config.yaml
positions: "learned"
init: "normal"
init_std_qkv: 0.0279
schedule: "wsd"
decay_shape: "linear"
MLP neurons of a small language model. Each row is named by its layer, matrix (up: input weights) and neuron, and shows model dimensions 160-223. Each number is 128 + 24 x the weight over its row's rms, rounded and kept within 0 to 255.
A block is one neuron, or neurons of one layer that tend to fire together. After each block is what it responds to, as a language model described it from the Wikipedia text at the highest values.

L2.up561 [125 166  95 103 128  87 168 160 152 114 141 117 139 127 145 131 116 103 114 128 130  95 120 106 129 128 142 123 135 124 157 139 128 117  89 187 167 133 124  92 192 146  97 132 162 133 142 105 108 157 113 102  77 162  85 131  95 124 106 120 128 154 130 118]
Table header separators

L8.up52 [132  80 118 107 136 153 156 136 140 118 144 126 150  94  96 128 123 134 118 158 168 130 131 117 142 112 141 146 162 113 122 123 141 161  93 119 162 118  90 100 158 184 143 139 119 159 125 155 128 138 146 110 109 135 155 145 125 114 157 115 135 124 129 133]
L8.up378 [153  83 186  61 103 103 153 100 105 155 128 173 162 107  98 145 137 108 169 141 124 130 141 130 112 118 142 119 136 146 120 111 133 141 144 116 141 168 115  78 148 172 154 114 109 150  97 150 137 166 120 130 109 108 139 103 137 114 121 144 144 115 111 105]
L8.up858 [162 121 137 104 114 120 126 103 105 148  88 139 183 133 137 121 152 143 130 123 172 151 143  93 183 143 179  87 142 144 123 114 103 108 151 157  93 137 118 117 165 138 184 116 149 160 134 145  92 158 125 132 155 101 122 130 155  98 169 139 164 116 136 128]
L8.up955 [ 83 142 114 101 123 160 112  94 162 140 149 128 159 159 119 162 136 165  85 142 159 166 157 122 112  88 122  95  94  81 114 126 145 139 110 118  86 159 125 138 142 124 138 131  95 132 138 165 149 169 149 119  99 153 149 121 130 121 125 115 141 152 140 140]
Start of a date

L3.up102 [101 151 108 121 114 110 106 164 114 107 155 108 108 154 162  89 132 156 118 143 168 147 123 125 161 161 113 126 125 149 115  88 135  91 129  97 122 194  85 121 147 160 125 166 132 124 205 147 137 149 133 156 122 136 114 120 111  90 157 156 148 160 102 108]
L3.up103 [120 129 114 128 135 118 133  91 147 165  84 135 115 133 175 133 128 150 189 118 140 112 101 143  88 163  98 132 116 164 165  96  80 126 133 148 124 100 140  84  92 151 106 199 135  88 117 142 125 172 116 129 153 164 125 139 135  95 105 149 130 128  94 135]
L3.up106 [108 132 158 141 130 145 149 145 161 107 146 166  99 126 158 105 109 120 125 127 151 143  80 141 129 162  98 117 124 113  90  84 149  85 114 136 115  82 110 187 135  87 110 144 141 150 155 124 162  64 108 180 113 145 124 143 152 118 156 149 146 121 114 128]
L3.up154 [105 135 118 129 141 148 133 167 138 157 124 160 107 114 151 158 133 130 146 156  99 133  83 145  84 138 151 101 128 107 107 106 181 118 130 125 110 100 144 131 115 131 134 157 135  99 137 133 139 132 131 142 147  80 117 134  96 138 108 127 130 124 138 159]
L3.up384 [100 137 113  90 114 160 127 132 127 143 146 133 106 122 126 123 123 141 119 157 153 162 103  95 127 143 119 118 140 122  69  85 126 174 112 155  62 135 156 134 170 166 208 180 135 129 134  99 112 145 149 113 155 166 104 145 123 127  67 135 144 136 141 118]
L3.up529 [126 109 157 112 136 143 101 106 133 118 100 109 120 117 114 162 137 122 149 117 127 105 108 111 104 128  93 152 117 119 114  66 154 140 142 138 112 106  90 141 118 119 127 138 105 157 142 120 137  98 140 180 183 134  70 116 127 133 137 154 114 164 104 130]
L3.up536 [114 136 109 119 124 140  99 119 134 138 123 163 186 107 126 121 154 154 140 116 157 128  76 141 143 145  94 123 147 134 182 117  99 111 102 136 175 138  84 130 103 100 142 164 154 143 122 124 115 151 105 152 106 138 146 109 150 165 120 107 106 155 147 155]
L3.up620 [159 131 114  99 159 123 157  95  89 165 111 132 127  71 114 133 123 101  90 139 146 141 148 121  93 135 135 159  93 116 120 105 156  83 125 144 179  84 125 111 126 157 113 146 152 118 141 108 110 119 129 138 143 147 154 142 108  95  92 121 138 170 107 131]
L3.up684 [ 84 122 134 119 163 135 127 132 130 141 120 175  81 163 117 113 134 126 131 123 139 166 106  93 122 148 144  88 116 118  93 112 160  79 129 131 102 141 135 126 127 129 124 137 108 110 151 123 144  92 109 190 150 143 137 148 142 116 165  83 149 106 120 110]
L3.up785 [124 119  98 163 139  88 178 141  82 114 159 148 114 115 122 112  81  98  84 147 160 117 109 147 147 139 172 158  88 123 134 147 124  98 174 112 132 124 164 137 140 126 143 127 120  99 116 116 147 155  51 106  95 123 122  92 117 116 118 146 118 114 160 133]
L3.up798 [172  96 141 143 156 149 112 107 162 149 134  86 115 123 134 133 112 138 137 109 166 106 144 146 117 110 116 117 142 122 109 134 114  87 157 144 126 133 160 153 172  86 172 163 125 109 126 127  74  69 178 157 111 144 172 142 118 114 116 138 108 123 140 118]
L3.up936 [132 146 148 114 138 127 107 103 126 166 134 127  93 149 110 141 143 114  57 121 138 119  78 138 119 114 156 115 132 104  45 126  65 131  95 169 126 113 107  92 159 144 144 149 139 163 172 107 125 111 123 123 144 155 159 140 143 123 148 135 105  98 102 134]
L3.up950 [118 119 176  73 170 131 164 156 169 118 103 136 136 144 120 122 158 138 100 125 172 140 123 119 102 117 116 118  96 119 124  96 136 114 120 169 138 132 104  86 135 112 124 120 147 130 190 150 143 103  94 147 137 136 125 115 117 141 175  98 111 107 112 111]
L3.up1015 [113 148 163  94 129 102 157 148 147 133 114 165  93 142 140  92 100  86 117 161 154 139 118 156 137 116 105 104 161 109  69  90 142 105 112 108 137 151 136 125 107 143 134 143 147 100 176 120 146  95  99 174 144 138 133  93  97 114 162 116 156 140 118 153]
L3.up1018 [150 128  86 116 111 142 151 119 149 130 142 131 105 180 144 131 135  92 160 115 108 116 116 152 125 121 136 128 135  86  97 105 110 107 130  80 180 161  91 108 162 112 134 151 144 133 143 136 125 126 138 131  99 165 151 100 111  96 134 113 113 145 124 133]
L3.up1204 [ 91 102 144  75 144 125 158 132  94 100 139 129 124 129 105 108 119 152 113 122 174 164 106 114  94 140 106  81 119 144  65  84 136 160 114 142 136 126 140 112 108 127 152 157 133 102 111 100 168  78 142 109 142 161 137 142 149 147  96 118 107  87 131 119]
Adjective-ending word pieces

L8.up12 [139 102  74 155 143 148 142 123 107  81 144 104 136 113 159 117 116 132 162 141 127 167 147 119 149 105 100 135 101 126 104 110 131 108  92 156 177 128 151 100 100 119 150 132 150 173 105 135 102 150 143 154 128 116 193 158 124 124 163  92  92 112 152 127]
L8.up409 [124 118 141 119  73 129 128 115 129 150 115 120 150 100 125 181 145 119  89  74 140 107 131 160 119 161 146 128 117 139 124 105 125 118 151 118  92 111 139  90 131 136 102  82 104 117 138 116 117 150 104 129 132 149 116 157 114 120 118 115  89 106 123 142]
L8.up943 [123 122 113 133 124 144 123 136 125 131 143  82 120 139 133 111 133 139 118 127 101 119 119 110 113 118 163 120 124 148 129 112  86  96 113 144 141  87 114  92 103 112 150 122 132 164 119 125 158 110 133 109 135 104 145  95 120 122  87 142 102  93 184 125]
L8.up983 [151  96 130 162 101 112 161 147 137 147 124 116 109 160 141 137  90 117 131  51 161 159 132 133 101 142 137 109 134 157 138  74  81 150 167 133 140  98 147 183 105 118 119 128 105 112 144  71 154 122  84 125 164 143 116  97  82 132 130 136 122  83 109 121]
Plural noun endings

L2.up889 [120 141 101 146 159 124 150 150 103 119 128 138 126 106 127 128  98 122 128 163 182 180 101 160 114 142 116 116 109 158  88  89 140  99 137 115 139 137 159 124 166 162 119 123 144  97 134 114 135 111 127 115 183 152  97 103 119 117  61 124 124 113 124 149]
Adjectives before nouns

L2.up49 [103 109 101 119 154 110 203 161 134 164 115 123 159 122 111 117 127  81 125 175 136  95 130  76 146 121 146 136 144 153 164 117 129 126 132 153  97 116  94 132 141 108 108 109 178 131 161 123 130 109 127 126 121 109 142 113 108 149 120 129 104 150 145 129]
Word-completing continuation pieces

L3.up43 [133 116 130 144 192 162 166 151 121 157  90 131 145 131 126 120 116 171 135 145 153 144 108 105 107 152 150 118 155 125 126 106 181 122  51 131  92 115 132 157 124 141 156  91 154 119 112 122 110 121 136 174  97 110 132  97 121 133  92 180 166 119  88  90]
L3.up110 [ 62 144 150 123 156 139 137 110  72 114 136 122 131 164  96 122 100 128  92 135 134 117 137 119 172  90  94  69 126 119  77 125 128 110 107 144 128 132 176  98 131  99 144 116 126  92 122 128 158 113 154 174  73 134 103  84 114 122 115 105 141  92 103 143]
L3.up112 [132 169 121 108 118 114 124 141 132 113 145  79 132 132 147 135 155 143 140 123 123 129 126  99 118 138 120 145 168 184 167 115 130 125  92 148 106 111  73 122 124 141 110 117 172 107 137 106  96 142 135 114  94 115 115 108 115 161 141 116 164 123 152  79]
L3.up153 [140 100 139  83 183 114 152 142 102 162  89 124 135 111  91 158 108 139  95 128 138 123 131 147 116 151 105 112 128 155 172 175 114 139 145 144 128 170 137 154 155 164 156 123 175  96 119 136 132 135 122  81 131 151 104 119 135 105  96 137 109 118 151 122]
L3.up439 [156 145 128 132 141 142 160 173 109 110 147 139 112 182 128 114 141 133 120 109 134 153 114  91 126 140 150 128 124 158 115 120 138  95 125 208 140 141 131 127 167 134 129 141 140 150 114 109  95 159 151 166 141 111 150 141 125 133 142 149  97 145 151 155]
L3.up449 [111 102 127 150 105 109 155 107 129 111 122 158 132 107 128 148 115  65 116 150 135 127 180 133 136 103 137 123  63 145 149  90 116 114 139 136 148 145 124 154 129 136 160 118 126 105 120 133 136 129 112 119 116 134 172 134 135 146 103 108 116 107 110 141]
L3.up484 [102 123 152 154 117 123 150 161 114 147 148 118  89 116  88 108 119  72  95 129 130 138 152  95  85 143 148 122 125 111 148 121 167 109 150 162  86 107 127  99 130 129  65 118 136 133 123 106 145 129 139 120 122  99 153  95 158 135  98 143 115 120 111 107]
L3.up567 [ 93 166 105 115  85 129 131 114  74 193 128 132 159 168 205 146 159  98  56 124  91 104 138 139 124  91 145 149 137 129 121  77 156 103 111 135 144 137 128 118 131 105 130 114 146 181 117 126 118 120 114  91 115 147 139 103 147 154 176 111 119 105 109 161]
L3.up640 [ 93 129 130  77 140  98 173 107 116 160 121 125 143  51 174 130 125 146 108  79 126 137 125 122 149  93 137 100 122 138 158 121 145  89  94 145  96 127 149  91 161 101 132 135 160 153 119 123 130 109 120 138 103 163 134 118 120 149 144 142 120  86 118 130]
L3.up876 [115  98 147 146  94 123 114 101  99 167 168 118 137 129 114 154 106 136 119 140 125 141 119 176 128 154 145  69 152 184 156  91 105  95 131 122 162 133 127 103 133 117 103 115 160 167 136 123 111 142 111 153 126 164 144 124  78 127  99 120 123 175 134  91]
L3.up979 [104 131 115 155 105  67 142 105 130 167 123 156 145 104 160 111 108 167 141 123 112 133 150 110 113 122  78 134 127 104 137 125 154  88 129 139  94 126  95 113 143 159 150  90 140  79 180 106 157 157 172 160 138 131 168 105 155  97  87 126  97 152 123 144]
L3.up1116 [126 113 147 153 134 149  66 126 101 157 100 125 111 124 178 105 116 152 127 102 109 127 178 126 113 139 150 120 136 143 101 119 136 134 108 113 147 114 116 158 128 137 118 113 169 104 146 146 199 112 129 133 128 130 157 116 151 130 140 133 168 120 138 147]
L3.up1180 [ 80 131 146 125 125 105 133 117 154 114 129 181 156 122 142 142  73 137 123 107 133 138 128 134 127 159 140 139 128 154 117 174 159 141 154 138  94 164 108  86 146 167 124 130  82 135 136 113 142 169 183 135 161 119 126 101 124 150  98 127 115 109 102 153]
L3.up1211 [102  89 142 131 122 116 136 117 123 124 108 135 116 139 145 169 127 124 114 136 129 128 119 147 142 116 153 141 109 154 138 132 104 141 129 146 184  88 128  91 154  86 104 133 149 107 111 126 123 114 120 123 129 125 131  87 119  90 102  97 138 170 123 100]
L3.up1222 [111 124 113 145 107  92 143 124 131 177 137  90 122  85 124 127 154 162 109 110 149 118  84 138 151 132 133 141 123 117 129 147 105 116 115 167  78 111 100 127 134 119  84  80 154 106 125  86 135 106 120 140 156 123 116 145 115  80 131 145 136 143 118 145]
L3.up1246 [105  88 142 128 222 102 158  93 134 128 140 121 156  95 153 126 169 153 130 126 124 144 147 108 103  79 136 123 131 149 149  93 170 123 163 130 112 117  92 145 120 160 168 126 162 134 101 130 139 135 129 124 125 143 117 100  98  56  57 171  97 107 118 124]
Date slot after "on"/"Released"

L8.up278 [171 114 120 140 130  91 137 128 144 120  97 113 144 102 140 134 144 117 138 121 122 137 107 151 177 155 126 113 109 124 147 120 162 139 126 140 120 129  77 130 122 100 148  89 128 154 123 103  91 153 155 184 120  87 107 101 157 152 150 164 148 101 100 123]
L8.up516 [129 115 152  79 107 169 144 146 113 119 127 188 107 182 115 121 167 109 169 146 167 141 110 121 126 105 148 110  95 135 133 108 107 109  92 138  95 172 133 154 119 122 135  81 136 164 105 101 146 124 166 127 154  96 149 127 149 120 103 146 104  99 121  89]
L8.up1191 [136 129 164 117 130  99 128 118 119 143 144 135 136 114 151 162 127 133 173 153 120 134 122 155 113 117 133 137  70 160 151 168 117 148 155 146 120 119 118 120 148 119 114 177  94 109 144 137 105 142 142 132 114 125 138 157 126 131 144  98 149 140 133 150]
L8.up1239 [149 110 104 112  89 133 141 110  94 117 120 114 166 134 122 116 104 138 113 106 122 140 117 163 101 133 183 149 138 137 152 121 128 113 109 122 155 168 117 139 125 155 114 154 144  97 118  83 143 140 168 106 133 120 117 101 139 137 151  56 141 133 107 117]
Line-initial word starts

L3.up169 [172 105 144 130  82 121 125 112 106 145 115 144 116 143 110 128 136 119 101 141 114 152 126 131 140 119 130 130  86 145 123 174 126 124  90  88 138 125 143 193 127 128 129  87 161 169  88 161 138 136 142 130 105 140 137 120 159 109 149 105 176 143 179 112]
L3.up201 [123 158 145 136 122 163 168 148 127 185 127 134 138 159 140 135 143  96 136  66 115  85 105 106 130 107 108 139 130 120 123 122 140 139 164  98 149 126  81 115 113 153 149 118 133 116  74 163 163 128 156 127 141 145 118 152 139 103 114 101 133 133 133 127]
L3.up206 [135 107  64 126 165 123 132 139 109 109  91 115 129  88 162 114 142 135 126 131 134 119 120 124 124 128 136 137 136 134 171 139 174 115 162 119 128 170 143 146  87 106 116 134 176 128 105 135  85 149 107 108 103 127 128 117 134 173 116 118  66 117 145 142]
L3.up219 [135 120 122 102 105 155 156 110  94 106 107 117 186 106 147 157 131 133 135 169 181 126 138 100  90 145 130 117  98 144 114 141 118 149 126 127 100 179 131 129 148 133 133 139 125 109 133  94 155 143 118 158 151 129 128 140  91 124 112 103 124  98 132 174]
L3.up296 [137 170 140 165 128 142 126 120 101 113 128  92  94 117 176 115 133 114 112  97 148 119 142 116 147  93 172 141 114 103 170 123 129 126 108 129  95 119 150 178 130 157 137 130 111 148  89 103 126 112 126 149 138 131 108 118 177 144 133 135 136 132 132 130]
L3.up311 [106 111 138 141 157 105 112 124  54 141 124 117 116 167 114 134 107 139 121 115 147 150 126 128 138  86 119 135 100 116 136 142 106 174  86 124 134 138 101 128 136 114 148 114 118 120 130  95 125 137 123 132 106  87 165  97  62 153 116  78 124 133  85 103]
L3.up395 [ 88 125 117 140 141 132 129 142 124  93  87 147 129 170 115 128 167  95 131 107 112 102  50  90  89 132 136 139 125 100 165 129 151 105 116 155 158 166 113 115 119 146 140 159 140 152 123 142 144 157 147 145 112 120 128  95 166 115 132 106 130 150 160  73]
L3.up546 [132 101 138 143 145 106 130 140 147 122 144 129 168 126 160 128 112 130 117  81 159 122 138  89 146  86 142 101 171 120 107 115  92 153 115 129 114 137 112 127 100  87 140 151  99 142 148  95  99 109 152 108  64  94 117 135  55 151 102 133 159 151 119 151]
L3.up618 [123 103 104 140 125 126 106 133  90 172 127 127  86 166 176 118 112 158 129 121 104 144 116 103 125 111 161 127 142 107 148 166 156 113 128 135 149 138 128 192 116 102 123 120 139 177 136 121 114 159 145 125 106 151 133 105 107 112 111 131 139 107 114 127]
L3.up633 [118 146 113 122 126 121 151 146  71 128 125 145 103 165 139 146 158 120  97 121  90 104 144 116 134 160 118 125 100 121 149  86 134 128 146 122 158 110 125 134  90 131 194 111 118 146 126 142 142 115 184 151 130 117 153 100 139 107 105 105 138 138 166 145]
L3.up660 [116 164 148 141  89 133 169 171  79 124 109  77 124 106  96 125 104 120 131 147 157 149  67 128 103 154 120 148 101 136 147 166 124 116 161 121 145 144 163 158 135 104 130 137 139  99 160 122 124 174 133 146 105 138 101 124 130 104 155 132 107 122  98 102]
L3.up770 [111  88 112 132 133 131 131 104 113 128 149 104 134 143 100 150 103 126 127 101 125 143 114 131 122  99 111 131 116  83 147 119 154 123 134  93 116 100  97  96 132 110 140 122 138 104 107 124 123 133 108 129 119  95 118 131  93 101 105 126 123 124 151 153]
L3.up1059 [131 122  70 114 122 141 131 137 130 128  94 140 127 140  79 117 121 125  92 115 135 113  98  96 113 122 125 165 112 138 105 113 121 119 147  75 128 119  98 159  92 127 152 126 125 102 105 138 126 147  86  97 119  97 128 111 142 116 123 116 117 168 148 100]
L3.up1064 [ 70 119 111 152 169 150 134  97 142 146 107 106 103  90 113  96 114 132 132  75 149 120 108 152 101 153 127 149 132 100 127 140 113 106 115 123 113 131 152  99 130 157  79 107 130  88 138 102 162 109  96 120 107 124 106 144 125 160 138 123 130 147 147 177]
L3.up1080 [140 148 177 121 129 131 154 103 150 126 109 101 103 128 129 115 107 141 147 108 126 142 174 143  91 102 134 133 176  97 111 189 135 130 103 124 142 121  98 122 112  71 140 117 152 110  96 118 166 135  85 121  80 115 166 153  94 130 149 130 115  96 145 175]
L3.up1157 [ 65 118 108  82 107 178 155  98 117 116 165 121 121 136 121 152 138 145 125 151 159 118 129 154  92 136  98 142  97 153 144 143 161 104 145 120 152 138 124 139 131  90 137 123 146 109 140 158 144  94 145 140 162 136 149 135  98 122  93 130 162 156 138 110]
Plural noun endings

L2.up693 [110 104  89 111  99 114 168 116  64 134 160 103  94 111 126 134 142 114 126 102  95 131 152 106 143 106 143 125 104 113 124 103 129 157 134 104 147 119 130 129  96 140 141  50  84 127 153 132 115 163 123 109 109 132 119 123 111  96 140 139 146 137 157  94]
Plural noun endings

L8.up692 [112 120 123 128 113 146 127 105 113 139 140 124 116 139 137 132 104 133  99 172 153 120 122 141 114 148 124 117 143 109 124 138 100 111 133 115 151 166 151  63 137 110 135 156  92  87 125 123 161  98 142 142 105 174 121 117 155 167 117 133 115 107  92 129]
L8.up1005 [140 108  98 112 166 140 129 103  67 101 103 162 129 144  94 137 114 126 121 152  94  91 120 152 134 172 135  86 132 145 121 135  86 114 146 135 137 121  71 150 146 119  95 138 156 101 117 121 117 136 111 155  95 140  74 129 100 138 144 117 121 147 146 104]
L8.up1077 [117 103 162  89 144 129 147 114 108 146 108 156 110  97 145  81 140 130 151 141 132 106 122 113 103 140 142  92 120 128 147 135 138 100 160  98 161 137  98 118 136 149 152 140 153 138 158 116  93 111 164 146 111 156 119 118 123 146  98 124 129 115 141  84]
L8.up1188 [134 132 127 109 126 151 149 100 132 125 102 133 136  92 111 124 147 145 107 145 140  91  94 138 175 122 139 157 119  83 149 160 113 121 115 104 136 129 143 128 128 173 173 121 119 104 134 107 116  91  91 157 116 132 106 151 117 121 146 164 119 170 191 150]
Compound-noun modifier endings

L3.up47 [102 160 133 147 142 120 149 145  98 154  68 144 145 176 149 138 134 126 110 158 150  97 133  85 155 128 117 160 136 145 156 141 118 101 107 150 109 105 116 134 183 135 116 121 144 162 156  88 124 139 160 144 152 171 151  94  88  96 107 106 116 126 107 113]
L3.up87 [162 142 144 106 116 152 179 136 132 149 149 115 123 141 116 136  61 145 131 122 153 125 111  76 123 127 120 113 133 120  93 154 114  82  98  96 136 135 129 162 130 180 101 100 144 166 119 127 150  93 160 139 148 169 122 131 110  96 132 128 109 142 112 111]
L3.up119 [124 163  87 121  95 158 140 144 122 128 158 134 166 122 177 105 115 105 127 139 134 107 120 125 119 110 153 113 157 113 152 113  97 138  97 141 119 129 105 135 177 147 160 142 122 126 155 105 100 138 122 110 101 140 143 134 103  98 139 134  76 144 124 154]
L3.up197 [118 129 135 147  87 124 122 149 109 174  80 131 127 114 109 151 152 162 139 168 102 108 112 128 110 182 143 116 129 121 164 146 128 133 123 123  99  99 109  96 110 156 140 103 116 134 109 124 123 159  99 118  94 115 144 128 108 138  99 177 164 171 106 122]
L3.up351 [ 76 160 142 148 136 128  97 153  81 157 136  92 167 162 161  87 147 158  83 132 147  95 139  82  92 111  95  99 139 152 145 128 139 114 148 196  91 135 111 168  95  96 132 147 121 136 135 139 146 129 158  93 107 156 129  98 142 135 150 121 113 120  53 151]
L3.up417 [144 141 123 122 150 159 124 161 160 144 117 122 156 141 123 143 126 146 127 100 130 109 143 103 117 170 141 158 155 147 152 121 104 119 128 167 127 131 140 129 142 135 109 112 179 152 183 131 123 156 109  88 117 162 121 128  99  85 105 113 146 134 126 128]
L3.up582 [ 76 116 122 120  93  87 172 164 117 116 138 168 142  71 100 120 111 131 145 136 164 128 144  80 109 130 152 123 135 153 152 167 152 159 138 136 117 139 104 128 129 130  93  83 134 166 128 137 153 153 105  91 110 156 113 114 124 121 147 146 152 122 120 107]
L3.up725 [148  90 124  85 146 130 157 116  94 116  68 118 174 158 122 135 132 126 101 139 135 108 146  95 116 146 129 135 149 111 159 100 132 110 117 101 155 147 111 108 149 103 115 118 163 174 119 130  94 151 143  97 141 174 160  86  92  96 111 163 147 121 105  74]
L3.up775 [130  93 134 114 144 131 162 110 138 107 132  99 155  83 127 147 171 114 179 124 135 127 141 119 150 110 128 122 128 143 145 121 123 164 142 133 138 117 140 147 119 112  66 109 126 108 164  99 117 122 115 114 150 119 103 112 118 135 137 130  85 135 148 108]
L3.up802 [132 135 111 102 120  87 109 137 138 154 141  94 113 133 153 115 126 140  93 143 139 108 140  88 142 128 135 115 125  96 115 123  98 106 130 155 113 121 145 124 124 148 134 126 118 124 121 101 166 157 123  65 118 126 114 115  98  89 184 100 151  99  52 137]
L3.up921 [113 110 120 143 159 134 171 131 109 102 107  90 149  87 167 167 105  96 116 111 133  78 125 141 130 119 116  78 120 105 120 115 164 135 124  92 157 178 114 149 147 136 118 121 135 139 156 135 109 134  93 118 155 142 141 103 154 117 164 210  94 130  97 121]
L3.up1071 [178 146 109 147 167 157 149 115 120 155 110 131 151 171 148  88 156 140 137  80 113 109 171 127 104  86  92 126 134  73 118 100 141 124 142  96 131 144 176 126 117  98 175 187 135 144 124 114 152 118 130 107 153 178 134 118 145 137 154  79  86 138 119 117]
L3.up1082 [109 178 133  98 163 155 154 126 139 147 151  54 175 154 103 152 129 139 121 123 126 110 147 152 128 194 149 139 110 129 141 134 115 109 124  93 153 148  93 127 132  96 103 140  92 165 141 141  97 124 127 121 134 155 148 105  72 130 112 127 143  99  95 108]
L3.up1109 [ 91 108 162 118 143  92 163 162 132 118 123 109 102 123 114 117 131 126  82 127  90 177 172  85 161 135 147 119 154 135 107 162 136 158 119 104 151 151 143 147 160 116 128 192 173 174 184 109  76 111 196 134 108 141 159  94 136 104 131 124  89 114 153 135]
L3.up1119 [108 143 160 114 134 120 153 128 166 136 121 122 126 118 117 115 119 160  98 147  99 123 117 108 120 118 142 116 131  96 121 141 135 128 103 142 139 177 124 172 113 111 164 163 152 158  83 175 149 108 137 129  87 113 143 129 108 111 144 175 154 155 128  99]
L3.up1253 [ 62 125 148 103 123 116 140 109 133 175 113 114 137 158 123 149 118 101 138 108  98 117 140  92 128 136 131 148 149 153 138 137 121 160 118 165 118  84 159 173 107 101 159 135 136 136 151  89 124 157 127  85 175 154 124 158 127 123 150 142 113 125 130 121]
Table header separators